Part of a small language model's weights.
Size: 26 layers, width 192, 4 heads of 64, vocabulary 1624, 11.2M parameters.
Architecture: RMSNorm before each block, no biases in attention or MLP, tied embeddings.
Training: a variant of Muon for these matrices, 5234 steps.
MLP neurons of a small language model. Each row is named by its layer, matrix (down: output weights) and neuron, and shows model dimensions 0-191. Each number is 500 + 25 x the weight over its row's rms, rounded and kept within 0 to 999. Numbers have three digits each. A neuron's up and down rows have the sign that makes its largest values positive.
A block is one neuron, or neurons of one layer that tend to fire together. After each block is what it responds to, as a language model described it from the Wikipedia text at the highest values.

L5.down7:486517490503525494497490454520529474543520494502492499481538496482513502459522496489530491478498468482488507514450525465481463473560518548477535505445487511514492527442523466512509504500499459486517507485491499511482560517466517483492487534516516475513495527451477503455519454510472524508503511467518487474511476483540525528545509501487445488534514528532501503510509504468512519529514482524527519484482474434506507503490519469488551508526482470472504505519428502467476460517529488497502544490487500500521463495509508512491554495494526537503532498491469510530471520492536539512
L5.down13:450459541509513469504559542557476539489525498505481540494521501537487461504500493498466492463490519501493482503525501477476511487473512467503486540491457517508501527562530508495496515489504487535454514503520524554528487461482521485527492514499517459462482487446487504480502499484510545508487505494479550492502497471510547498484513505528502539543505490473454499521479464487481464464454529491538505487525497523484509497505509454530500496524534545493492528488490492479547475524518492481510473521528474499464487499505539486507497452531464489477468491463482490481467496455503519520
L5.down14:544493521498482483541526493512524487492533542502490496521504482513468499547510514546493540474511535512470520488461503524505495497493524511495514542513523508503486471495547548528559542494512527507518494483490517480544548478480513476548500502584499476528461526515500505472498459503543513531535477483497534509522496511493508452494496482522513533492514504484479505520471508491474484477497479497528509481501476457502477468518548500515511478499550498515512498484488506510489553471503518502503514504506480506465484488520499470542490480532524532501481532488543565443469527517463551483
L5.down15:529528498488492544545485514529467496508476559524441437501498509471491482470486475519508488482500489511481490449493539533482504553521516525481475492549487500490501499488530502546518423525516517499517483515501506504509472495459545486520491495500490517489485526523530479504461497522499473475462470517518514505504474491505517478488516509498549497526520508484479493461476460529500469509535469529491443529496527487498485493515501464515533529517479495509502511529533483536474507507569501484532467503557532539521518506489499518542439505509486500499540474514468524493497527509510497527
L5.down64:484506501506512489517494468493483512525491483551499492476515481501509473503477516465535498470457524487512506497501481533493494514444506448497503494479436527531506499486500445504509478458534500524505477474473496485499521489485511480475488550539473489590537509503470486486481491505510489460471503486451512491523431501534506502483487517481494518509497520493513513486454518473557497531491458545482484477518503498541504519517530478504487549502469507533503485478505536509503482485516490475508473488557506480543503447513523520510493517505443475479519531459506550479505504476535472510
L5.down65:455498517446498484520503501498519495527462504495510535488496535485549497532490541517479501534504474490520456511523488445496497487511479515531488495534530484494492498500505499531496483526540460481524474437511476506483532501485535422492480488523499544482525510514503513484513452464472449460519493464483492510516500481493505511516500506483509532523486483464517510472479489496508504523473516489492505478470501515490523483485535530552489499495548529496453498546514484503505543513545516484467484472458490507459515501528451541535449499503508469532500502475461501496464548505499514447
L5.down111:526529510496483491524458508494497516512480513493505490544508544483511482480517524505504509505481511486571486498537464517530499466494513480488494496504510529512480508532546434438501500505511497497451514520533480545536528493500488489455462500521516530509529544489502485531491501535518520522573484459499506514529466521566538463482508563493477515511465514527507460519494525491496546512480493514487501506514510558523518516458518526503515499505505494483485473527420505518480514474505513480501470506497508504506504491475507539512471510496483500511508458489481518442490513462502537509
L5.down133:461475509469536515585493488492517500539508544514456512519474483517497530461528466504523512500494509512512495515478465485491520515471503482462528542527518503481539476488491519525492524498535531490510486500431469512594511496493503511502459491492498507540470495483515496514503511491481514496531488511498533553527470512487501518510487514476527490505505513543491509512471460520521478478450503535458540459540528495518543501510482504539523501501532468504521526472465489515511415483504486500483495447494478495528489486521509500490535496508511516512483485515463512520505484499547499512
L5.down138:477493504469510463469517500522505495459490515536514487502484569484524551540516551516459526546501522530459528482475504531458446521458483491516470495531530479505491484532482500503552489489510487510528534508510488453484488462562495523528496517518493479512483472503517486534453490474509539509488470497506527486474505482503459506506483489502479493508466534523493506518459480522508486528492494505484453510497540506446505462490498500480482537542515507508514467473515548472458491456516522477469531498563499508495492513489514542507500484524512490507495499474463479511536496491504472542
L5.down151:523514476433453516471490512494516487499511529517548516505475513491498520491523465464515514485455492494492475512526505485459537547531490539452532517504480524507504515487495497526525479476519536475485509536492490470511486515486466493491520505513526515510502501487468509511471473517488482468452476495508516428503462543468493488519498490428507508475519459479470480520505445523532512499475493482473515516468502478508548491516497486472510508487500536492500506531501482500511458525507521499527507492533532535466493475478518490486515435475448541521460490476518533518557503471514516536
L5.down158:473471526506534479458496509486436508508480510550499538548458510517500482529470496456458485506482493500460513480496516478507463499503520555504516520498518514510496506566521477437550525548523482488503513487502506526519462527513526510466488505494499493510503543463513494498512491510483538561494458523473518500507530477479517498475518503494490468534520507493476485501489504521522496496477488522491473486442478448468512510462502504506501478520535502487523518480465536472500467468486490497493468501520497487516481546439516552504455513479479564516459515494506486510532522500512509505
L5.down184:466534553500475537521462514490475491506473509494519519517495474503477502449515501484510499529475542478456496505498488497459528526525523534518529505493536498525495493516532448526507473501480514481498492489499500474510483508497559521513463462479521508495477526475524544462503507511480503488531493510510485478477502490533523492501526508453468470528441523525476495500512472525514508502508529494514503463467539474485494495530468502505527524473519491532482557484530489493483536472481499480481517477481479560508511527482518504462477498552516553485509551437476475437548508476492507474
L5.down219:496492491480538529512490499548542473482518486467523511524478508500501524484548536514523496451483505493521490513491549494475516520486473480493493450491512492529499540487508486495481529525473524486498491524523472508495479511498483477499498532513491482480531543542545470492530495502479539475515490504537490482470462491516557484506489522469488552520461484497501514532468496517480446516508472484538524509499491502513513507491493516455488466469517434482496532483505542517506511487518490506502498504528480570414513459465481480473487530511478516459507478510483491550474465555484500488
L5.down344:477520498484523480538493464487489492463572484549520521510519537516551491508483480503497531522429545468514511473481474485454488467513512546488534491492497494491497512492485526502472516489494476531451479466481499477501507495494534455493500545482496504543483460501539530496534523493506504456466497520525489486508511492480543553486468500501574530505556494527454505489504456510539523491529488517508499494478488500481462501516529479528541492545482489482489480529484514500522502479476524483488519507545482486491519510471516474524550478499503500500477509505517521495497452498530483467
L5.down365:473468542453540494496502492507471504526482561492520506510509506526535486522462468500503494495516458490478496492506515487492507473501500484515524510442461506511485523456519529502489462474518498516491489467507532506545528500478479473521509482504540513480464515445454470521502515482517502480513491488541424493494503527512520503498499479450491517521513528505511468463489508455510516492531477462537507513485542508508506477483533499549582479475560491480494513544540517479494494489472547466515522487504536479493519465477460490470529523492531485497510485500493529484471503517523534502
L5.down383:554538483492494490494487520497499480500479495505505528527544502533540510467499513517534513483487453467505526519496527508465464518542463477490500501460474516514536496490528432493526513508550503501526516521515469492524466479496441462476523522488511511502494477530406525503513468488530528484497528484515500519468494499505527480469489478494504483510520495489521482482484524552502481466516475519478441472455513501485495499513516516548501493464492509509519540481513521443497523500476499507486500493544445499517488537518472539484499428494489493532531523496469514508511515503521514513
Responds to: Track-length time colon

L17.down210:522487543473498495491539496500481470509456504524551515463455517522479516457490481483487546494491493524503515533514510525522483455458494519520490486517512504514493504475464531539496445446513493468511485525461492483508479547478494503535504522528509467481499541488460485468508537503493502491491530505459435498493474460490548479543487495545519503509488519482487491508510503498499499500518485475535505483469490471501488479503481485484528479517537511482495508473472550514520556547509490498527493521523496495444492501444508532447511500453473461503499471465497492552501499478475535487
Responds to: Word-splitting fragment tokens

L3.down70:492492552483503500471492490524485528490499473488533476475481457526492459517503513549490518496495487516528459549532486531493470527435471493490510493475485485532486518495503497507484477496468488498485461543509522530536478477482506513498513472478503523504461509518472538542489466490489508459486507502492449521501515517468506504476488479466436578541506489462465493523510518493489484491493465467501563478540535510499492518483488518494486500496484523519532493498511524509472492516475510460489483445543551493527537545471520513506534516500511479471447508502481483472542516508533492508
L3.down132:469474538474459510453498508568474537539490475495497469471490455555493489506482496530472486500505525490518493452531478533485478518456481494491491469496517509479537495433522509450489475490505503546510453504550503476498473505472516497478502482475548491487462521493492514477495532515454485535446454523535526490475491506504506493509482514502481522507484520487478474468510519516506461444508517506496470512484475512498453460497498496521492557489488512481485490454514469543514469500494488494490465545469531512506520459484524505449500487481528505528474492494506528479524509490500500508
L3.down212:501521467478480502469561508485500492494497496483486502469504448490536466521482477506484476518524534490486534512481471458486519524473431519486510481470471498511509517503532473477498541480490437460498450506511487443539482550479484523525475458473510504530467508495496546536533519509487536518500511509514511503490473482522525494504484524492515537531463492525471478483517508524511503479504471508504488491506490463471496468529513498514493485447519452525509540483491530510503501518496507509489477501504519496510513513517565487458483440498531474505465463469438480494489494487543533469
L3.down223:488458486512465494491567537533480474505501496457502505479491453551502489487494506521506482495466511505504474501505421494515473490499518491503521500456492541527539539504507494496480501509531524470461504509540525462546472503550511498508502484509513491506523523582489526523510502507503488483491533513539462526517463502494518504541492515451509556505471492486468451489491487536509480489480515482531518461501483490479524517470519504462503492504495491504561493517488524483505482500501505516477512480475587505514522483495530513468537467494491493493477503458513474540490485520532520484
Responds to: Word-start fragments St/se

L3.down33:538506513503454514486499469522506532492521492553572499507484481501515494490489531533486550517462496521504439487497500477514500467513480449472530478464484541488533546534518491511504470501497529532522510479489456550514470491539485553476537545500499467500510467512423485508496518504481471512471452518501470507488496500474503488501521494546476499478516504529508493500525484525486494488480525513514548455507520519539523468499509505541485484481513504514516492488486464493527494561549530522510526485495488483503524505472506513504494520503521525486512502484498510465470473570479480501
L3.down128:526513514515499486501527548498518498503514497505490514506505489510525465512450525490473499480510484512479477499512485481522524494511480452497480526484527506473522460473510434490518495517456491512526514536495511515474484485536530520452517514530518472498472542503501478491474487543462501518447550513507544515484461487499505502488492511499498445456532479552530484457448488532517505479494487480471561487459487512513494480506520490519466489464475482436507545473538492472488480521513517507461523519491511471499510491478438490469511493515457521475466492518526513523485522560520521511
L3.down204:506516520445486495506547513468496527509508529482506500530507562494495466528485507522495484494507431523515523520554539488487516521498471462532483493491483489452555506496506509493524465482466465535514473493473469537491530473477495519507466489498482502474497472504519466453485505551513484505457492485527458479482510521537559483499481499499453517508522494520528476511516479505519506486496496447458499536503490536474469492475458527469517539504495500524484518470502494501475461518564547486500508488488546490486478484467494498539517510488523527494478509483497497505477474544514521454
L3.down282:463513509528532506518465488506484491482494553511541516473513488509464472518493539497510504491528501493492458533519452459506463461550485473518517488506502502504525503450528563468503527517460529490496530455545549496498534460507503516517497477510514556506471542468463474552528459454474499501510510509450472475479532503494462495486480522472496499487495491510506472491482469556509489470491500511556500505490518480516483507482505495487466496502478503493493469539523514546520499547501456492513501543484486493531487467463503503517528519501488519507513502519485493444497544508491517525
Responds to: Word-initial letter pieces

L5.down32:549490515528495537512516508494463513498508488492525503491519491482503495531474462463498564512477525519521489526475477488486496493464485520514520529503455499512513495474531463507519515532516491474540515493540513474521500473504551476503508486490489533478547505479507499519529491522482447474526509467481504462517519521491475497538507518473478477458542443471490512484505505483525498492467551500531488460513473473503540554511469501510472529458483457481524522502558506533496519466584507457504463507503540508489503513503524459495506486536508495500470507505447515496506517497482538482
L5.down56:451470447493501521506507510488515476519469531463505501499485514563532500507505521471514473527488501536477554497530513522504553505525479481463494471522473495470515525520482493493477491498510505498548507513482495492491481464461507496483475506511475474450521468466534523508465503517545474544505474537515519542498535534537507541503488466506520487498570560508510514455506467498495504497497516518474490520469484463482498481510539515510457482521517490537480491457468530511506479518523515535534505512484494454501491543527546522485473514482505451502524521524481507524517465502491537514
L5.down93:469512519517499528466553505478523506498456558489517487528490493490517493516539495466462519511509486558499481505494507490497496510499494491504503537489459497509494481496465482547521486530521503482507522541432527484467502511515524503486513538496532501517450500522531477493461491506504534496473538496504504525507481527461466497471534478478479549525538472514499469458556518467483497435490435500550492495482476496516480541505555483513502487455492510526497566511507493499512514497496467469502486513503478467494494447501501501492488512532479501512467498512533493506492486442476468490
L5.down113:516475504504454533473529482516456478484519533484494494514474495439498522513497521528501469493499483546549514513488516452505444522481491516447512487489507526534513489506494478502532537548497512485454485512488510468467481526510498472504464504493558524475492489444500514518459466524497483470504500525528510500506513555482516497559506503505517520493483472511515464482484496514448513515495495537527513511497510488507454473507518495512470530468495501461529556571519490518493505438513530473473483471492497474555462480510521490501505507494473466518508497491469497506537521519473481490
L5.down119:493474491469478508496492453494463513492482471491528545485475464474513525498495488503499503490503485513501510485487502498504530543489505484508513547479456511507512557494503535523489474530484486520511508512512565499531471499512536481439513503530521547488499510476522472474488527516452501508511509549485495530537504460522477495499494507503519562472485480526508534457468495476490497516487512548486478497503511530507439502523476515499548478520515521516525499482503487497471499489487488467472486455496503524528496447513509534505451498487517521427511481457441504532442486543463490495
L5.down131:529496504509531505553519512532514545489509500522512526499489477462552502505487485511493509574471477500471490485492484524436481480508458496507498505516479519523462539485473529517531529464537518483473460523504547520512513477507505495497466496545500503508477505495485527504524494502526514487509506481554451519499510503463477493491497520501455508509512453472524498518497462457464485523540491512454495518522540505511546506535518500510512445505457504465465478507494501522509519520551486487527505462497524494477458481513535491542517533503519493466489522456457514507478516500506536446
L5.down212:512510490484518489437460498525486481495524497458481500484531488494453492539491477517491485510481499494527460538506498523497472477493476502504536492466480509473493484484539533483514551490540524474518492485508514512541506533520509493493550485504513486455501484560523479468520511519490523485500450481483514524540474505481567505528502501465514491457516484435519489492502487522479480489510483535491542512536479493495512523499524441508469501482534555478475473553499475494521499486549488515509534470533475461502491541519512480500515524479530528539505566496481494478495469481476488491
L5.down227:508498481490512490540515512494488486465491526476514494530501421515550479497469512474483486531500507483544461496512452478450526512520479481496455492517483512542525452496495522508485524541506495508527495462517523515535471479457556468526453508496513501492471481515506485488494471511456543475536526523498529487553486519469487488478473524446496512505482478509471486499450507505489508501512492482509555517508477506492519521488511483506484501475518502496467494457537492471477485478539519466485465486476533507489480515493508471519530487523493442465453546507496548494529496536478482527
L5.down257:544554487501470531543480452474491491533498476514504453511516481510516469511532475516484477562515455509512487506507509516504507479504505464507503452515492565479513470517496529514504516521493471480516494489511459503483525509506490477508494538531500512475472480486477510538506507534450480549529480501518511507483479521506499503505549489462458522502454510460489481470498491461543464517488456545480545524501489481569526496519486507483501475493463472469492490517508494510505476459521562488516545505494465490455517508472527496483495500484512511501518491474464510492471469537502541468
L5.down259:468496512484539534506571473528460521503509549476520488536493452532518518497507493510475533502468461472516471533509479478476513478493508493475488495464525489482510506535525502507508494477483479536516469527490563525554490473509515511479514526513526533497465521523498525506503484548502490469476486498516513460466514502522524540534499512510495492499447504471499479492517492499451497543482475530488521476510499457483511505486497492486541489495523449544461495534493475496511502550544482479460505488540466479509485510536541450507554508495532476535466508476481498506484523469509512478
L5.down266:575487491503440508541531527541505509531457525503496459493512489477470547521482521485495484572477486510544493491544504502517521502491514499518480497492477503512541478541534505510515526510498473500506504534506448497493481496486524511530479499497510502482464484508521478464462522481507495448527520499445501487510504460475564541465519531452462470541511508507523459522486506447481522516510512497508523487507498499501483517476482488511512481503497520528495492495504497536469499510517509490486469529511517527448504510467505513533481506505504483520476558411474498510514478496480480499
L5.down297:521485498488523555539493487483475483517509533459523506549486497500485460469445502509465547461496448518529533518481502511504497507523503476526497485545542525529502525507480482511460524496494486476524453481479492532477512481481484483507471465507514470460492554485478515532497501563474533517482541551553500505511443533494501471478510514467528492514471514492483468508490489459480527477499499474523502496513509531497530504487487521517496552507483496504493483518491477482482541464503511530538523496513516504474521501496498484506514452534529480447525498523484536473467495528514516449
L5.down311:488426479471531470532536474477472503492486493495498519478501507504489511467516522503521471534497512466472502468496499568471507503487478516515485440545500501510493514538551538536480506509451545487462501533492476527541513507476531460488469455502469510504546481495491472538506512503526531491511476491455457529443477489475516495530447478548469522530489490512488509485508484469500510508501492512477524519517487506528465489509502470463517491488461525509518523467458537474463491530520496461513454532498459491481509483488509472525515491505508480504508516521467533520495502474509493489
L5.down329:536472519486488538516516465516486506500511494467495518516515517547493499493499490533516524536494520514507493523520491518470493464540489484546537521468458495496531494501525497503477525509451504503474511482507510554487510520504528492508481503501517513493450519485542529488514513542552512514502492503519506497494472486500534524538468523471469498504492428486518509493481515471510547470457507502464520518520482515493543547526501456531525493512490508492519519532474541527536472494586529475486492479536480540495487523502481466522528486491519474507510515447482530463513497481579503483
L5.down330:500481542507458500499478514502487469514476444512521526505530523449501512500520538537523512499508560496498473512505441521503505507549486504514509487518518489459505527491500545496483493512496507527471518480493483535516500462531492531479465488499462484535509546466502479514512496521525505514434543519513513484473469498525455519507533499517559492502490481522500455498483515492498506483499468498510499523434509501512536531504509497547489522469481506476501508478512478473495482528533544507508550501494492500475442483494480546528526468567485459518512470488508489488558512531478483484
L5.down370:540509473476489523524530445544500485478545478504485456548500477540518522496521503507481490520517476499506478500453491548486505490520435485483496497492501468514503515514502474487466542500458530486460470484529507505491466492508477501500412477486515497514482442478497469506503501529505515475511529491518542503481476479502499499504460481512474541520457499484515474486483485486453470497513464485496483494489506530522539493519507480510487518487500519478481549456486458505539500488520497484529565448489499499484513503493543497512499474525503508491510517480434492444465470489513521470
Responds to: Month names and "l" word starts

L5.down20:474520530487484509495492429496457560488502515497489483503469490474501522485505491496470484474476506507500467488509518474484494503478529475506509497517544494519490466558515549538468502515490497469511517506510495459497473503451486496515532538518473543451489529513496514463511474535583505508511490474553488509504492468504559520459488456461453525495476486491503461505516464519523498477467502458492475474520524493515497574506466543514509534535488517495546546503488505515514497472538464484496472541522499503524506479502498481495484497538510520507496519525504499493501507491492471483
L5.down30:510518532491476442501523522540489509488470529549483479514484495504498508513511497502494500517496466504540470494560470480486471485506513488532495530528515478458553487524495475499445499484443500473516481529480534492496478481486492573546500515500489501464484489483498511495535465464491538515498430522512504507474499470522509560510521544499497540480468506494498527543511488500483511520515469481493541463515501488452462513475496553470486449493528470519468516474505498535529531490537503465495537494534505489493482494495530503508465484500502479485541545485501469492525516498492510501
L5.down35:485506518475470498513514523475519534506512501484524495510532542482513492497491567490474448494526567514506522472523460491495504483490505486456526532471468478506516526477497504505495509473483526522512466529491533464487519488496526510496456444484511511498482514531487507487521499510492531522471447486480477506497533466533513539464493510497557458513460518469544471485510502500515511506450536503479541480498490499475475485501570500503542521490533520472495500472504539532540496523520513525489457509493551476540484485487531478462502481467518507502541514489478485496486543553498478486
L5.down58:504522513484510515471512466491489558530517481461527535479511526509516525488479512553478520512493533512573481579525490474493450506503500476489508506486497486513505480520493499506463508494446524537477504518493513512509517474505463512517509500481518492477500478502473514465490445497501539449518445480527435522509542541520495503538513517479479529493510520461461477509489515471491478501450482456477589519512492494520544549495507523502493522511486496491494511501521482509462443488522501499489476484533505534498482532474513512502515508483509504507482502503489527516504531489525538506
L5.down81:490516580481518547515559488503486494521492499518542504469522503515478520514473509499472543465485530487527515503499501507480473510508483494521517503498455467528518514454521515496507548513495464517493493538499509471524455479496460513521485480510497465493530509496492519464476503492467514482554459497543472457518509516520547500555494499530499531468493484525529494504514489513503508507440492449518478512528509530517498542524461505503479538489494509533482494543464506497501460465565487449498494478543538488493502474471526496491521513500504508492536493542485463467490473479520495511
L5.down100:494502553511511467481509500501470491528437519487443537514483519524498509518486540449457472515522519522512495466482496487504486449503461522555511527512510503513537491472526522491513517481498471474488522517517473542499508509504487478487430520510454456474494443485547482500520541515523504506524479530482511463507507506498514520494448512515511506511494523469514487523502521480477515530455487512498470475492534548494517523519511481509472470482535530481474488516499554525438492514503531495497507487473478528518513502481556488493502483490484506481500508514495505476522576476531463496
L5.down122:500493534487514519492492506533535521530512550491492467491468526483473516531526521524516473498511469463592504517450512483498486510531447478507522482518516511498509515519509460534518516476477485510517521458468506514506465491499487499479492532542529531495453472491515496473505475491482461530498484525513558507490509493495525517501516459490509481514469454473479530535516457519509508504486462454490538499533527538474497509508486519488499462450520480511471468545455493503500465482544517522516526494527499486505570495505505490516527518506528536484508471482520510475499473519480476548
L5.down129:495472501538488538534478522585492555530507534516510509494479491512509488482497484497497536522527518492537490463482512505531485503547499444514477486495508493518510478473561523537435551508534528495482444492496504506490538542533517480513466518516524503537522495473507494475507506510502507527470455497532496518438525521499506504500460507441495492474495499444481477524477488467514508521500502465466543468533494463488503547499545509496498511527506516513504512486535482485514478498539481508503520434489468514519491475498480480464480481516520491508477525509505506516519506504470500499
L5.down144:505499529508530517532497495533494478518472490502521508491530504457495497513469519521486478520528541467509522551500494476492516489580523544500522510522501483471525477515470494523510516519475523534521508525489484523478504517488519509533487498508542470510543497505495523480485463503500510511483488466450463500497451518536481513497472530495476470492469458470515556486482506500487489476484495487473428513486503507504502499518468562466515453493505500481528507486542490521468471504465494481554516495523456510517512443499469520521513538503489472537462502458454494474510442494482473520
L5.down155:473526513513462498507483548489498497492496508475467446430518464523509482515484526515518505510508521480450487501488533552476450513539507511477545514451544523496512493514507470486480511502504521504473485498501498534503491479486504504530502462490512502520522551478486462475474496500489539544507492500499502526452523517500533526488498522487525496500486538469537496509513472529489461484453476482455512500518526513475472544486481529511442474483505495580493474476489495492521509529514473479501468482519503504499498490481521485503529506502497473482486490523497458522518514510457413547
L5.down230:513503518522498462451492481527486515524506485473487462417507504493486522483467490434518538541521495491485528520495500506492488506529503537465473452489449515512514518455462497505518507521494539535495471511484499505570513478492506523558532467484519502513504473525430503497468510520494493526495506469470454450543512517493516473496526502493472521479473504526475487528490481496513482488513531482481487476491490531493500525484491507524486512517484501487509490494475535507496465489516584510477484514508499499494538499460473458507457468519502549537494541502486534521486476503512501499
L5.down247:494473497456530568464519517451493520485528477504512474539531565492497506510499466549517508539481522470535531534512524547504491514484550460494490508507504478528517467499491481490502511466514509521497480478509471480511470510471494519508491488518458503515500489497490529482492507505548473500491507506503497464553534490516520484499534527494539473481475488492536532538499509533523488495519499497483504530488527478532530487569500530460520536521487542516482508522473511545540495554512527498493491475507485499515476534500555500486488509480464488542508552510482506516458454518503524474
L5.down318:493514492470514541489462494531512501464554479497497511528555505503504506513506537491483488471530502498486492495486528469535500505547499468515516483489493505478527514518502466502521539509559489501520516512499531466528477487532489482474511533525485485528516492510510465516468498465513517505503464490525540522559519507518569501532435510492518531515502516442509438561492514479501526476521486470460514490503507483519488496473487505516539546483490515501548532433487475503510500494559513525501524492531481482490498565520497493464489539474497510483507510491491520523467512498468529494
L5.down335:468529491519474475501484491534452498507485547513494545445471552449501516488514474486496483518444476515517492482471499500484508532451494467509444537498485501550487494525498530525491500499512487477545505523511511471487507508466502533438459547481507498476470499533519493473503479515468481512541493467542465513516532557498484529479511466523524505519533483500508496462521512522471473478479484446485568485513499515473527492489489535510529492502507529511474512510533508490505473459499530491485516529513497517487510502478485510534491529466525457512490495507505514498478501444513527466
L5.down367:502498511459442488513533484503504488537524478548495477468473511541563528554515507509494543504498520509490498477517512496475503495492531518510565529473483508515490479451491515512549518499494525511484506502487532491535503485488506507508494486486581545472494488511529465459502447498469519477477469492566531501496466502515509502489511517500515515499517500510515496534490513501480509484451527500543502517458525551508486520495490514530480553516475485484473496452475542487496503495494532497497443496486537487475507511517518513488509474485500514528500500472541573470465495485487521481
L5.down374:508514513526500517546465476498533498510474533530476461447528470504484510492498500531500500538545503498493495504454477516525498478521491467491510447521446514534516490504517509481511494522489499493528517482482502475501506497528553485561527438495518545481502461515536492464499474478493501481482523509508503533453452466480478502490503499530492489532495498444568523506506524534487455548488478512509484502537483499525522483469466476563494502454538468519528477468499501476467497485477489500480496528495517503508522497510468491522497538465527506522520523472502496500478535534490463470
Responds to: Word-initial T/Pl pieces

L3.down34:456504529508473494489512473471498497480472540462511548488527473496497526483501516456546501541498498496519488511445484540469493508527484485531489559478535502492526511495469471494484522507537498495489517511489513494528540537500517508488539465501498485496488543519497497490532512564508542475514462494535497524526484495521482506470498504484485514466476540530507515476521509552526511503520469464529534474476504493549515522495518498539499484456543508517529527514503484521494509522543491524522494552521457505466474488500544496501529493454454459472511565486468492470532511483483502507
L3.down170:477490480490530505527549492537518483491452522504515456537560483481554537482455456517488511552498455495491484500489496506499522518496473518493487500483541468528494462535501464498500499494508553502469485474495483536511471504487538465545467514544505497527534528503522494475471468457506545459477517531477476519458486487515501519493512483498512478511545493493569494470493510487481489482528488524550531503508519474543522519509491509480432488527520526493493501497500504481526501522506525520491522512526465505460503449501492551504492488522482472544529503488488515505527502525502495506
L3.down216:497531498505510511495518496496511491456453508464510519471524446521521501514465452466494547563517490498507448534473465495470534549512476493487509503489436502486532501478508464519470496531459538441522532523471466494492535497518503500522521522498499496462495483485522475532488561570459511495504495515507521501488500489471512508498470508530440504527535463494508496540532488475458485529461516473501501492509496480546511542515519500495493469477514501576516488510490506491510515487503502501481515490510477486512521491479513504519574510516512492520491520495481521488514481502519520497
L3.down220:509474521505518482465498494484482492511501537441480475481485495512492501554473516488497505514462529524545479484505475477443512502503540491520494490480435520495559501450515465487519542488478488493520480482532513500498490484485549529505474466485508481516521491496495528496508498526517488487562490511487505487513516491518533480567477511500527500501532450498505467463506508513508509486442540479549504471486506513474503530534495479506499471468463466498515502522524534516487562491552520447495468486534496534512475546522501472479491494492505485486492499474434480496491480496534477484
Responds to: Capitalized name-starting tokens